Part of a small language model's weights: 15 layers, MLP 832 SwiGLU.
MLP neurons of a small language model. Each row is named by its layer, matrix (gate and up: input weights; down: output weights) and neuron, and shows model dimensions 0-255. Each number is 128 + 32 x the weight over its row's rms, rounded and kept within 0 to 255. Numbers have three digits each. A neuron's up and down rows have the sign that makes its largest values positive.
Before each neuron's rows, "fires in" lists the words (lower case) most often at its 100 highest values on Wikipedia text that the model never trained on. A number after a token or word is its count.

fires in: "family" 24, "september" 18, "field" 5, "famous" 4, "fellow" 4, "episode" 4
L9.gate131:142136166162100113083176124088110096156101095108097168074124122133150120118144168140180133131143128094074134091136108164097089134111071141141121119119096085180097097146172084125110127067132106095174124134138137112094144210151120134115129145173125135130089130070062147090091169098153117175085156157171196134155156094139183077134100102162115154152152173152123057145091115159114185157079177134118114118180155084142102080140100121154151092113146091160113143064158151149098102177168088169158137077168144106100122117147181118119076100152185090104111186166104112147111130109098098127113061136134121081120152140148167130185185177183134133059171100156112086121128132111112120068174154148119124132149186170141131062083109090079127100130149163168156097182125109126146180079167112
L9.up131:138181086152170156184127126169107140130142139138080120075127126110162186155079054105139167096186149076096177106158142069145111144189123122120107134173149128111129177184085079167144085157111140144133183164150177074117171196134156155180115119129132106135127083108144178126127124112150155092138152184086047157170172169174134102162149129174160141146150125112133127135077100183137123122151135115176195139158095135136120120044085130122121149092122128105109092167111122124152143072172117095158132134157111120163106108204127132166113128130098083103143127140105119122111222143164183096098106117126141089137116178152097113132108139083152166100122101165132183108108167121123103085134197149114095103127120095184071107145137179150101122101154185189106123140112147154152132119209075
L9.down131:165129112189149122119131111122166105137081113154186103083107105130158141098133141164102098047122100105128121099144095106140186093137189097123150088092113137126083108055159141124118075140063114131177184117143126151160169132117144100108167154190039162117099082182164125068131100146078088143082136136110140097081173148157106163136101094110099157149111184070142088139155105100142123125159112108183122118158166078130124151152077145118158081141160132161133138137137152086100127128148158123125067059132196144123137085146148190147149139109128080188131129208126113159110127113101101117170117073160105162132139129157091112084161163110125118104110118098126138160127094132097181079126119125177118143186174198214120129054095139139080052147106130087163150099117159093101133129130150

fires in: "version" 23, "range" 11, "section" 7, "result" 7, "versions" 4, "resulted" 4
L4.gate322:131106133137116108137133111085095145130136178057118173160075141138128169107098123177124120163171171057068046134169089131175159132131145084144089157138115188139109099123121104137155133151160131188121109064081200125132118114083144126142186140105082150118128107097138159087159169113147098113149175193146162106126075168176130131144155109074083077133084167107120153129134112108139175082165203117105117157156182072080142087169151141131128122084115166124102174167102061133090124122189156138118104133102155141105104084150051096124164170117133129127132109130094118148166125141159206130125126180160083163137115156087111181123113163104129159140112109090120114199168139094143113096160183107161131093119170129181141162086172111075117121149194136137079102147119131091111172104125078
L4.up322:127136074128089135188149096156130160131107061114094125141154151073165157139083133191131110159083079152097187151186129068113087110166141134117095159118143211120100139100124078120146142147138173121096183067110164107114148076108157155126164087164197169154105091125111123103171166165134114090076110127185106099124143140078143153153142175145144172162153145081150107201147142114132149131145074094145083130161085113089140124108085119183114134125175132141139117159098110149159181112080183127184131122163117148120120147150162111160165087064135098153141065089140167107155116105089162081181106106121128145157082141152116159172163139131176106068150093166058123155124122130092148165096142097171162121081121145146069162127154118140210122134169061063162174114128127147136130145120128
L4.down322:125138131148144127141176126166074136090157133197147111098111148142123126110120113136161113090108062159145131141174129130145136110146080206193074134081141119101108113142097133144111118167158171029108105142102106093137072077116125092112085191211110211217127148122161067109099128098172130088146132170141112162142081140126093116090134118114177162124139185082108109158142156115147198153090095125131093038138096100113173104163121145078129140117091130096189121148110122128150142171138114127107124205161085173103204082112148145110147092164148173096140212129108124098174138118097069162104115141159116183155120140153157111101120136164107109087141151145093114104177143136141132138169136098095129162078145128112091118147121105126163100150120126155122126116167116149055070132112179

fires in: "which" 16, "because" 13, "while" 11, "who" 10, "when" 5, "competition" 5
L6.gate474:149109100120133159144050131150108175192167150130099171145160130133112133146105103190153082136104079112129084104101162161129100137170071145144092127095129183160153091068136157092092088094082102162155176162116135092168132086136147150172126170105181178153154114151168137123072155119089153160082092100131152145091151065067187136150131154122167122127178115101161117116106076089092111158146172131148094159191178158163119101110147199150129120071139070200187150157102141121107122135111147113145147151063135130161089130133141119194195154124149084124134072114140082119072144101130101123102167091115089160126132145131099134070116144091118139152210115100104149138118143171110100148067176131101145066173129159160170135097138096145139161139154151124056130160107107158159159153077125
L6.up474:096110088097193149155107134174132085157121162142139187077054171169143089169131093138162154155134145077081138120168089119142194107145128130103194155091138092107156122170139157131156103139126100131177184096161116135205131094143175160102104138092158117176169145121131157077105087140147143129099132143185157103167128150086031130121127123164139131150166126154142136092180126104112114139149094144031165139105107158115127135130148142105158119147180095106090161085155101126123084185140139151129136136077196185110114115165141147128101140140085144089089187150115137071095107089104110157079162132111092086109197137128170128121113163064122137130154093166074149193091117154122105174098139188109101102137123135146118138140177076183139144106131152154090120137156119096070158189140065
L6.down474:091091127154119118130161141096165125180162085174157080149138131113091128133129161085165110119104189071116056095100145137112100170113117154162201165174082133163109130109168171151190136106143105088107113050039131100107146186104113092110163145120141098158052092118138167130136103160129153134122135060146150124172115130116140141145098045138169115159156104182133084108122186155115114080158106085143158113129186151107130141147126135102090165184108102181159127114143150129133177149149081119097115157160099153181101083095131168114157133076159169169084135118162117122073174128115153127138110150130113172223181117130141157083075097115129186143137150147078136200122198096119125104132114083133124141126090114061114120118161181149170137146121088158109180129088102147135107151119158

fires in: "he" 41, "children" 6, "held" 5
L4.gate600:171143145129180104156099147097121113088094174115144088111129079137093195120108161145071140150170102084084202074129099123192142110175116109151119096163144094102086144149111038112186138135122176137145150097132109123148108159128066084146183154113140087152155164103083150143149137138171107142178131124115141133080142113085059156150167083137176049106148150146129135118148120154106122098144090118170100139090159106097171123126155116150131120087077139129144151061192148171118157162120161110166133134119070145133128135134158123117154130185124158093159127159125191131169157170140171146089070103134141149154151146167129136171089159152078104145119084134155050113190125171104193123101139093153045103118160065113142148177138108105112143125186140087082096159181157177142087118111169
L4.up600:127160091159138097135124150114177118171125084157165191105091125185106091131155116148057153150096125124067185101085077100153116148148164063089187125112192161111075106051126186089079048153157138097106174106165127148093124116157104158169185130157082102133068132054197143050127145110097115119123164060092146122154128170154137154146093090184124139165188113174094157079155167122110111115113170168117127123107173112077096133165100129168178110108140150112119126102122089133130146107141125149097128100137153194149086121148105082159118105078111167194150132140120097098165125159164151131150151152122109123121105099120152141183124180122135055130115168154159112133117076116167171093125098108127094124085081110114132164153147174138127139144135119094112135136142133161181172139107071
L4.down600:199147104105101204138110170076144138048139141082124127109128127135155109093133139144130128040086162161193129147153108137113116134180151186104066167087157140096156051125241066133114142079150156132088149141161077133147161136138167162111139189126143146146157113152147188116164174137140186117102123147108093157127129080097150133121156103100114192133129133107087125128157138130148150102117124125118138156112063126178129124193149161091147116156138123102156145106130127079149129126091083141130110095156142177147119172079116171084129112171070121122120097170103110139076091162104079143184132140086144065151096171116165155164115108103074116158051130137143163162102084134184124082125109090117098147140105160118183120111068133099173151126171144156185120124079095149105091139147095

fires in: "people" 22, "society" 12, "centenary" 6, "sister" 5, "because" 5, "cover" 4
L6.gate571:127128139101101160139151107125147180138132134163175160169182142119116079154116165142091111058098140143173151091130071093129151183131124147147211093119096125123125137121112116141117140096172075166131154119085150123148077110116071132160147128127165127103135090163204176185162126134111147121103155137194134096177153163142104105103132072149101181090080099150073107096138115196139120108110145105107139108151114138170076141170143158099140144113097102111112158145104186145082119095098210143135121089100137195175084153093124108196068127095114082160094154092107071119114188137199086089138157187163115144096185128124159147107166106111141072120149102167140180085151160176097127167154136131076107093149114118179096097097144083104100085135075115161092059112119102156174141124148116
L6.up571:168087095077125182091064110113134112091057141166059103181128201065169113123166111141092135118154088154111171105134056075170115097137149163119192106137130105132197086125167116124138100145116125178126156098142136145156087085090089162117090124120148167097172086141156172124141139133080116162134176157114117119134132176156128123133142077103108154168163103126147099165125088134153130222114114144173115086087125104172099117138105130146116161118075129147084135075158166077131138190181199147111162155101154192126141081136135160114087111132157155142082093110117088149161072139119117150081162162128151158102156058121146156160090144106094070145088117095179116175118165118158145146125155158170143103138131150143105138126167105124100165110180137196098121083089130172138066126131089
L6.down571:154124145118143134174130143083144151129174136133120131122121138204080137094184155138160108129128166099123139080066149133162147096117134169127166156080121201126148060134101121144141116121114154100108119118152088110086090145123129117117118118149168143088107161148164147145106161089127152155124160136124104124127131161065104091068147096115068143163161137114139106047091190089140135142182093087092094145186123106186155164126154150121092130139207108147139118122147187113148044094201141144132074151094072117101082127123150172175093110146170167124102108209088110135082108061103176166093175131118149184120123169149103119105111135177157150099113152048121183171165148158124079094123176172176159142136172113067137120100101142141102098148125155160100139211108112134125191133124119

fires in: "has" 31, "was" 17, "won" 15, "season" 13, "not" 6
L6.gate599:120145077109172146079132130115120098121127144114194130089103162135179160110069092152165121108131158074119144200137158127141056094119113108194136069129143092168102093143120149100113109176152192156107103141144152163130174151088141103110064128134100161143085147143122085132172155108141191114083168083105109090139213167190162138146117140075119161174129121134081108146128153192157099130127112132123065141068144108114113105121152117168125147151148114167109073147114148142163141130112158086183071125114141100167166075192129149100132079132114133141087127154176118099181158132097152130152073085117127161175127143171177174170127164132068079150151111104125117084151183106180068131060098089160097149075165175125144083122125131122143175144119114152127089140070127156174104166087144
L6.up599:128105157105121106093122141164125166077101149121075190154079080176131142094097112092114082085147156162105101160099144118104120125144117173178150138144126164055124140129179163083110149097143091200136094138142067127123167060085131182145106105107092071136127135100149154126129157096104097108199109103176150122150127164124170099118152173142180139151087076108107102152136106099142103115095152126112106148087149163083074143091107084098111124082138158056156143126150147174125105173135098134134168127098153164164162105180109191131149096128160147135128145159118135114145170097108167188153059112133115130163140112146167092164126094109134092152074150118122205173163154147105055145086141125150172173094169125206190121190117129073093073060159130165144129082097147153139154167103130
L6.down599:131170153123105108140151141128087142078109126170092181145091118110144137066188118093099072074151224134138119109121129122122158097066082121099191102140131140152127138116171143121104099112096069094122121114128149106122146073126100093131092230168097093084068121159171115109098141102105136159148168147167154085140140092140150107160134110130084122142116149145141147144102115158128183101086150120128097139106110153151142069143121123137108150128059136111158095118132079163125108152097154137115122111069075205109127082146111159103154150161157100217147246075125125062133144132142064157111115076151173139121098093139156177096170115158157060128185131102146136109111092150160100120154131074131153116139151086145132114146118101081136087084157149124113127109197177132102144133045137

fires in: "he" 45, "his" 10, "hannemann" 4
L4.gate829:185080173163079152109150179107118113115123197088186053161147087104189161140133109156199145111090134105105106087109104105134056158174117114172129101134132119153124161137148088131180145135159145159158106154130104113073165088199100153135126108189137101108131119167070142135099121179105130121094123155154134146112160151125143153155088123207153133072108158186135183143124137100075143167108077161109127177144196131108146140114174149065117132107107124136115130084167088153070152113145055116128114113109133133097069062108144100190201069171158138113089101136171183145130099105106097153148088105148067169159083152161118114105151102137161085171119117098160171106108111128127133112115144098085157147136113116126122132153077095124106093090136116136098099193071077144156156147144158
L4.up829:134108074141131078120098135127135155148131126123131097081110177171122136110109094140140062142136123132121078131130106136097180091145110136103122133089104150076061146143169157084169116154190173106146180077087158089171157140142078132107175048151061130151169080108113114132180143131166135159122149114118185116127081117125111145130085057068123097099118151185086111135137089169118094141160123143150113150103185151047137171125122142136146105202067112151125122131087196070144092082170161140070134139151105093082146102118116122149085157090074096130161167103120181112150141111136162103175086161161185173125095086166099122159113134150135165107132153136161122068135097106149145129126181079121133192130093053101165103089147136122171162193173162121145110145108130168151157083112148
L4.down829:078166136141156142141173143133056070082158188215134158095087106139110181114138108147125095072096119171154167145114192182150131090178139116106119134095076135092127126091123140027138079097107119153139128129144117121130163131132167174108124146159127115133139117137123112165076174166121129137171123150108146138111119140086139097104129141163128131087176094179120206121124094151087132114134110134054145158127154129117107139063139142125150160096123106127056155060157118125106086136092090168108086115165155160155192119107121061156103105137185106086098109137181119153166151116116165115142128077130168100122027142137145088147098146088130062183103149135142121108173112086157087080105122126169149152074109096156151118176127139116131109117068101210173168180129119114089119098163120

fires in: "2020" 19, "album" 14, "2014" 8, "20" 4, "2026" 4, "30" 4
L2.gate574:157097163171126081109132155124090125097119113111097121104182096096118133095154132062110123093103097127136166108164090202082113152120137136108143147166106090129070133184172158152112110095097142149096162152128128122130113153118079170148165186147168179122093130118093123182146111117163065109094171139154119125180123144087136059123135156158100165174105183071134136077140143127096144120126126086123112126089140127151120063093099090144128079174078030200163157100159150075135097105110162123127136120135112158155140159121217136117106080134171145120122133105126124122171068111107113128165103111190242134142177127153182129109092116143084127176099102148093124129129171148093144149100133110163148112145121174128113069170188117080151147163083114118064078148116085073077162110122118
L2.up574:100146155166206177142162150146134124109191133146186198151123094072156153146129154187185181176150159158159157124149089119139143138121086104126083164073138066067128134140158108187116117140157074116123192115109137104094180175082127100082129154168113147090151161106098140100127101121133177173144115121158162137139116093173142075134115154134117133080145151161163105140141064149164177107142147170068079108184099202108081142069113098162115090069108111164146111128117110129174125125157114110117140102095078165094175097098132104139085088102158185104123092140078175136183120114092109122174139105158146140132163155129125144096143126154174118098128128177085112119184171106134145096089166128086120146105093162161094077101166138069096060139123140128133201088113100149135123111176107
L2.down574:116135080106099115133142109112119157110141083130106067154139186115122101139131158144124162161147125092110131184136110133105070105151075096097190148098054159132138130209109113143111115107142120107215138127089120134191107140123128148137120119089143102137149195107134142149137096133177118177110110094151104169123154194140123113157087164141127139177128166149133138147211105113171140139091057178152111169155191099060082116101167089164165152160146088177196171117094126190037115141149171083117100129103106139119126133123131124124103100124146144138099048148127176120155174120163140126132140167114120110056142108102121086104113068107135148091090105151108128131102157099146143176144093161109067165111139092083072160115201091150108161059136090107125142198142101127059131130126136

fires in: "that" 50, "singapore" 4
L6.gate372:117140145130164125191108070140136115132091082184158136111173150107115166135099062165107146120158151104060135084129157098117151089118149109156116126140112100107141120154061144178133161080151121140128117094156159143164166094157184162152093139181126116165094116132119101138091107157133131162081086156118119140158182117164135106184153134145153182139132113185151159129117176129089161095147111067167171171171094147050061170146115135109101090127152104092126116134152095158169090092104099167109103157121074177142085188112117080173075137109147093154097122152132114107150101094061104109075088156082098179175133104051185174122133105194132130115082119136114121099088142102123146154163140076116120120147101102127104089113076178143076152144106094069116114122122065068168061147175133
L6.up372:129169171117134114092139159147141112139129126172176127077092137103116106113167147121155124140113080098166156163156161153118083086066166150096193169152168115121074077101174120137143086130094159179094122153087134140145167141082146178077147148184084073124128102173113109097166184107138172133129186144164113132163125148145174086117131089171096174159141154132170182114128132140143098108121180135118107146127151100094085164121207115194134128103144111136105127167122136160131114167143151107184148140130182171168123091073163115112119131096159099133121071104144149103145098073172144107136106189086154123085129129066135131149113112152100063134152119091164139195161099126149081091144177082078084119166146214189112126103154173089160148116076062136169150152119114064124182152092118
L6.down372:166111181147148151195135154090178154102153127108136081080174132193099106115058091187136141130156147125182139154146102167151221205093137114190159108123124183105158128121060112164110138113157064159182166095132104187120139136128075123116113117093139141186084167102136164127128097105116130154145100098166108127111106151100135143160133140099172122124101102129118069136105142167071126166106089117123190114126112111126097126129085100107087075093115117157071122095151115124159087133138106171156196101081133108112125066138165121179127141147156123138092167136122167138105152156121081086142117098202118175138130104159126201157144120128137151090056138142134128129156129107139191062100120182101128170083144099132113126077100093135079189161172149122100122106159197103110172104176126

fires in: "university" 21, "vice" 9, "down" 7, "utc" 7, "valley" 6, "microbiologist" 5
L5.gate670:081082108121106093124182099166101150134151170127152093107067166087098122166073117171158144124149142143104072084078105132047133084106150162172094115139118158204083131185142085113149112109109114116092159131177177073189127093110135127068095192107151153207180147189134116180109138143151155177123153119117150107094131121073101127130108139105172095108098150060096166144108109145096098136125131108125142079153085119100121155130079144118176184143119179169084111089092137103148128165073157098198104138150092168118128112163099113094164111185109118108124081097124126191212123136145088122182121145136155138156135085118157163110079121120085124163124130139139072137119166146108123129125137103076174144116187080114104130114121055139086117157114162086161142120117128093119172104151071
L5.up670:186145112099141187150152110110124132067088143125130108102136120103125108130142094049127116139146103152154116147165144100090163112138159079119106104104136123164091187121131076089171150123159173071170095136129154067119106120121137167093167148140175163098163150177117123125174113172149161185111117111182173163078134126110164082102068162102098073126045160134126110190161131135088094157075136123131133181157115107164091099122149138094157096117170106118145108133075061142081127127130161111111165063151075149100070105138084166119119127178162106120110118058082078110090106116142134101152161110121140113136161120135116189079126062061131123162081147084116113155162140136093152120091158094126169104115088075102111126089145097133106155222117170106129143173130095140077161145065175
L5.down670:165089103111109119127106069126134101143106167119106084114170229146117100126151088080090164057137177180190107123200089174157098143145097095139114106190162168116101088119173129175172150197082144114140118176150073136099154107134083138136130153133147133176107199104078149160192063124143103146113098085157149146129187111137170168185084144073113155139110147104133125172134116157102163143113136149188108132111057135149095101180103122141168149068153118152093168130096157091121179103141086092102134111130106096106159111179119142152093100194107152093132084097122110159092155096132116138113124098124157142135113122162154102100172105078123098175070130091126126117091136155157131128166108187066088140183181082154179120148080118076115127145126110156097136132142132130151139104081102

fires in: "as" 87
L2.gate24:149169109130153124167117114091174174126113185098097021140186105087115116083146087159096173130122134160107156090131086152102216144158141081110116172101154121113151110159147170107092079147170132067085104111142201165117183134151158086138092149172126085148108135102127131143145138119086113146094117124120177147189132067152081162143102152139068157113181110146093091159076099115205129162165105086191185132128129141182130096177106181141153107129114090126151125165161140101177075100104140126089172162104084119170169108114136138116071100126090097130137100166130118120137112153183130094130138120097107116164125121153085134176086121110107153140133120123115177127118096115087179155115128118147115153118068118163114106139188129165143182163177071135073091144086174181134105077102168
L2.up24:117129159111177112174114169185112147112160091140085109169177123133161085115079125122092114137055146160089112098130175156078059120150134127121076141102192172088159158130081153197093121165120127076137091126081122153212123166181152089105153110162078122129122097139098096113097052085109149152146103143152155114087135148131128139144125071116132154131133149098171083138172103133102110093152159126115122156130147157156090125086125152125094072108082086137126126131128121130203099166162135128137117145091134052176148132130099157078121134137122116107068116116168091126094180191041116156147108108182088147067162142095109135098104111169132117141144158080128128118167136111158072169119135143119096192101144096151130193173176120171160161084148125110220071120129147156125138134175090
L2.down24:139074146128135163085148068184114068029133101142116108169114137113123160182122102111126154122136088165177161101140149101164197113165167129136105153135133150092101104134124153118133075105120180125156144123145110152156135143146153114072179153106156120128120157086110128143153160106173135137116126180108152131164107110081128034093085136172145169110194154103163062139108119098117145097178164116124107186098182166124100204057082087113197111208140161179131146172158129089155129079153153094147101116105156131131119068063162103141072157170130105087131111142160117093127180122113155148158109119152149083073121096116128137092095123095158110140138175129104159146092144079116163161146122114126185120159134143159097097141125154131116204168101097158082132081130151046128128139120175

fires in: "that" 79, "because" 10
L5.gate772:068086173087132105113128085135134115139145118123127154114188102167112172090077122149108152071138066138136137174153099143148143118140160155120129114167121126168132098071160127141139142112075081032121152106185109178182136165153093144147097143118138135130107084145127158155121080112085140136069110117174148116090160096115141150115176145148117147155122154150094131111136110152135139122162076163101162160152154218144099108057148216156147135110168078109159137107127101132102172107105148113184175076090154150161104113095174103164113063101073155132140103119155089132175117099171125191096137169161085126135087059130166153153148155170095103097119116177115143093121136121159120129095154122125135099064186103107170142046174118091127126074133135098141172108185125121180130156093040
L5.up772:127083081142096172081153154090156136081107184159158057125140109135086189133164108143131224137133136118116160107101106146146125146115098153100156137120168144131164121146102129144157185130201108146159083115104108160140131118100061173111118122097119089141101124155202140119103153097178064075127096076092092105125123102166091071150142159162119095110105167161100099165133162074126106104148149164131152100181135094180106103151136101107102168136112109135158106143144194178157185091164103108122120179095130134116094164113076106134132092186098088157130098158158160171108136058077129069129121098133170131110150145091079071081112146113132119106139114096170184194114131062109149156147108148109184163101184143115142154073081123148135096116112149151061199167105114156161098131132100
L5.down772:074108149136131124140185132106107154101119057201165130124118135128120126157112131157149079122173159116111122102110161176089087099116097178098162130081151149158123083143146102101123116184125173101146127161140110147128206102132169170151094143101150154122139114169106112100105085079177117141106073143186167152114092162071152108156116045142067093140222159157122101107149093139044086143118098145107111078147160125095099125129113081176077163123139173082090108128110134118144096107165168104060156141132178146070110156175079095142140110113165139120114146083122115111142149128143129095118114102140087198112123148116167102139092158136147100106108122178113099139140160193109093126119098086149127114078072191116168129129126145094179157047119206174161080113153114113118119060155112

fires in: "family" 19, "through" 14, "without" 8, "famous" 4, "numerous" 4, "throughout" 4
L3.gate661:119146151165088157122125155106097144096098097160107122158148076162096166152130157184156091084154158147089135149127117140159098081064141151082129055091142112150113175104125106103115157112149141088180095124135110133106142195143165171182123138147177143159100122123073159093169152128105149110121179158114141152114151091110136068157136155123107172084155156109068071176132090110139135122125174162118104183149129144123167166120110104146096151083182158140153179088107084134160144158181053098099114112074163130122116188137100065095117122130123096091155104107130079136065148101071102164157079187090136082162117146139172109157171149152159133168146110122207164126087186108120139184151109142117171138085098120144116093144182145120139182115108073143144088112177124072151074152208156
L3.up661:073120168162052103140166109202066070171114152156091125143105142121186113076113105129144136142136126101113123089125117094175098150158082077129188087117156124111119107161094147138091108178154093182130070163106131123095146164137156100171143168097130152112119142115151138062127128106112114097061199120131087184121205172140098146060131154122082163148079147164082097142110086148147158063196101139106148094097074130119180112198089144130072155154163180113140101157085112145203132120148162133128124122171153137160143151133066158094103147143107096120102142096139119125100125136140076131140157128149113158109103122104099124080096092142073115074081090084127202176098111173083092120140105133165193131122165138102180118122146132162079133176110125118156140140119105166127158167146124
L3.down661:126118138137129088174160088136132134101217133187112119145110075154146116215171174150124170139139156124106126059101153142133173163107105145152099148114126057159197112094098125169169172160115100143135112076080092159158077082153180104132099113145117101157074047153078149130096116056101112074086164122162092139100094135116131145112121167128085117144096161143120100161136171137122097118190124131055124121136133140076162134156132114142153153082122110139119134121125148171071054134137116138149075150112120193197121124151149132105106119133132118138090113166146125159087141147073097173160109105100165066154129176131112147093161146106096103172122072132135136141119114109149122153115181066151158073075096099131146181149148182144076100118132063121107134041145124118123125147152194

fires in: "who" 27, "which" 24, "between" 16, "while" 10, "what" 4
L3.gate498:081121083098114060113085085095080156139121150126142146129089123126152145146165182177103104181199166156159109100169153139129150096150099109114140121166125126120192103150117157091149166150100113168162143115139145109101162143140158115148130121089060170094079100120088149155108098136095052120095071119153093101166167152116164122148095098136139167112154187077100093072134072102130107161099103102106084119118114129142126097121181178121104120175107093168179115052111124169125202139123102077147130170112166138175136125089181133144149127062119069161120142140157147169107157130185082156058077101094101099108103079164094130112115124133112127123118114071154166194100166152082143128142135142164128178138077097145107096127104114176080196178083095116067097105158149124155106133143075
L3.up498:106085116110107122101148139158119060179091129137168075064095113141166173145103193145122171094131120129130144189128161107152139172100084163103131117161160170098133089096128196127122135133108067167163163183141136084191187113140143090132109126064116147149077146120150190128117158131141164138086094085178105108084113125148131107151175163116122156111130135096064159156163124090137164149083074134133183079092108118154119158102129081155141131145110122175148085172144118144075121170156165116159198151184149140130164135169118158143092133106147121200109141122156142140178110143115116182138130175087190081133093095110155100162121101106067163117124069098073134143119136091124150063065153160084119102142192156090120128173133158151161124164090166184129139131108102120126149181134048
L3.down498:128128147102128086117111145208137181195115153107121144104121106107138185179108156147180141152131106147099083169054133092108142124144140104097103130137087136112137027128070088058096137107090095184146140051112093141139172134147227133134133154160084129074171104113182099098084101097146090163175119141104145082123073062137145144133118109153081087165099147088113106126135096106151100123118126069107189092114092103120160146107208159146151082110208139091175126151111130141118150166130103157164125096131147139147138101164062119088170171088124157144137107135142159182093149140174142097136098097124151140158174148093178113083081128133106165080130120131168129171126147169074135128101119154070154115170144103099147124093159109141139096184111139164178136131096152113121169155099139

fires in: "that" 29, "be" 7, "says" 6, "stated" 5, "like" 4
L12.gate132:094114140075117159135154130140149081144129102155160096120167141121162135149108114136165119171186138118088181153123087122107098085131168146125171105064084115154073126185148113118145142188164119136142164174188116084151165153084196120130149139197133135211116118153113110089125180094164126105184148120143133147167122139148167140168096174160091124083166144135090062085123136158101165107130134163160170120152201154101125110123144105088064093132116118103160144113115112126151136165155134163124085050147153053157095102115105128132086149114175137178130200138114113072066116140084101131117181088142169111132110103093137229121112095128165108129125116111128173155053132091139153174142130120177132107095069139104134065130076129108120103131104105072115171155072162080111092161105104
L12.up132:157094158160181172121122145117138171115099179115168121114167106149181099201146121126116181123113121200151117127056113130097107090164161114101108043130141076116063105104135142166125120166184116101083116130186100116128109107076128171114115130165058075185117106152159093102146100091116130103133207138161115133130139155124109111181142079116142077105108114124130175146153131141182134128116115149140158145153120147150142122076165081075122185186176070160175152118133115123133151112140131101123123135056134095126092145129140135098095079114127098149051115141128167070153123077169090099190191143147095126143115136139109090175130088092099109085106071108087154122153154087154146166086154110185090148061165188130196130152077165141104151103146099104163147103143138143143160154157168
L12.down132:187082114110127221094151129105138104095158101158184107120149115049146139120178089149092192074131103153120111110138075138094203064122100150150131171132206129129134202084087129166124151134060144163105135125159115080088113135150109065086123163154144084156125072144104095165097139133147126193103154074130141108077152129099087158095141163129085175202080101178118111080155095117136101128078112138119155142083120169157158147155124111141135149114168125084127184152121136117078141118125124144115182111128093159123090107100161124143118163147082121164134159130080101052123090160070103189148137113098164172065126206126080153137181102119136127115157106139143154116142144122089102144107172105165135157183144109124129106136113093105096084111109143086110128106111119113077105149154188

fires in: "he" 24, "club" 15, "also" 6, "class" 5, "elrich" 4
L6.gate533:109098113113161121176092170086155146141111121115130114070107147093095166138092176111152105070069131180181067140149143086208161099157153063129089108086097154192123132081133075091120110160114084178120097102131173181126164113168100125132108140168182190119187095103116102193155094120130141138132108170152133073126163140206110153162112141183100067187180110119135097140134128070101173139135171148148152120148136077138114146166072092066118131131109183080104099178154184138137163149119170161154131131090101114078185083149117130093136154157137112161082155143133149132160126156120159194129123090079164133161134101142099145151123089120093091120145176127108166163126073107105078148068129116114121122095111103127115136153128128071122070128143139117064124095107176126112103124076145
L6.up533:182081086128146113138092152169126107088184105073141174147084157064094153125101111097173105107107103133148139097196168142162087112126150091156103146079153071119156195119183149096186134121140185161136182097132146130137139153107124133125151073083153155143141142085143144126121096154090110133160078088112065175115138111113078119171140073095094189149141109113115077167158133114190071118115160106160132156100119137131119144118130101161120112131123177158156084136082141115116099158118091194141122155158142083105169079169106198128129132177124133094187093147160197103178094082087063103184102094125101146141094107137160103077153133108152113110157156105081151129181086091147171140158170132151163178122119132110117094148106181105108123166187064116157112095133177188170137136109133
L6.down533:136093133120133128155096156141095112136158121160104171157159126085138160147142169148136156085166115137087130139147092165154091137132144188137173067122176124086164161170163094133120137083184121119097081126158109159140080109133078124103143102069122181073126137131138061128121146151128164145146106097143192152100118096132132123134104133167082118032100207111142186102126095118164155164104091111112096127086155133118166156159114129132057097106085099106155140111151145087097122063133102121123120170124180072168172148089153070092130163090161143126121081154102151077101137116129165132106167107189150086175130132177200121080114097107140134152088171099168138170136094093037160209132096093161159147073160106132193129109095129165147106163105072131135115179172125099132125116112184

fires in: "team" 31, "tournament" 14, "teams" 9, "came" 8, "champion" 5
L2.gate830:100084095105106157138110121152117092145119165120110057135150074140092124152088130107137159148129078130136111114137147180148130131127143180090159097119197123121122159090135177170095108159187085085133164170129134073161173081195149104099180086157158159158116125113129097089146170096104114162170129125117135179134148129135151123123089125128115136118148152092103118201140173088121107161163120138152164137114183112053138107153145158151174153120136173103175110142163148095143068111155199109182159164193067152119128186146080121163095154098151101148076117102146100128102132125145164104140085072081171126136117160176177135191142132153059165076130137157185087156120178108111145191146102186152133122097184066109080099111075092144119141137144190122076111078165112127082135099129093
L2.up830:142101142130090119129107131143160105135180183156093102183120129144053117133102083103175146145136107150144189079118140140111095092101113192067118137123048105092085123138106179169120151108066124183096128123163108160139133123119102073123098149160107108052096182176148138147122170104164169157187106175129125109227134188105121071085224123131109076098159144135127178100153112039161171124177118117100135119102161092119147096159178134147138174133120157118147092156122141111167157105123170133093150088157155166145117130064140137089158148149145129140151134099148049160115150119102126140134157130075129121087119137088124085077166065147151102168185100139180159109126102106133087110103115172124125086110133160112125177147096151091123123132116086142112077096112101080087178116112116
L2.down830:089105123140119088121051123094099132127154121163116123158168168127096123175124100089169160134121185164203109136143167150143146130102155106120108119197128068043213151081167053139144110123129156092095099086130192140080179120179108103098119043118076100120159082150130083128149148138077152100100145125186137173139163126125171105166114114104113125186110100123116203137084127114161121140092168146122127087146185129117121108125158123180081143126141148111200133187123112160144134078107080119085144069136113115152117117101088174125153106129141097105150130106165102113120133180131112066143076158120140101167164118091153128129158131130065146093113087093160104156154156117154170105149095070145168167083181086097115153082126190145132107091125121165159185138121138133117158074101166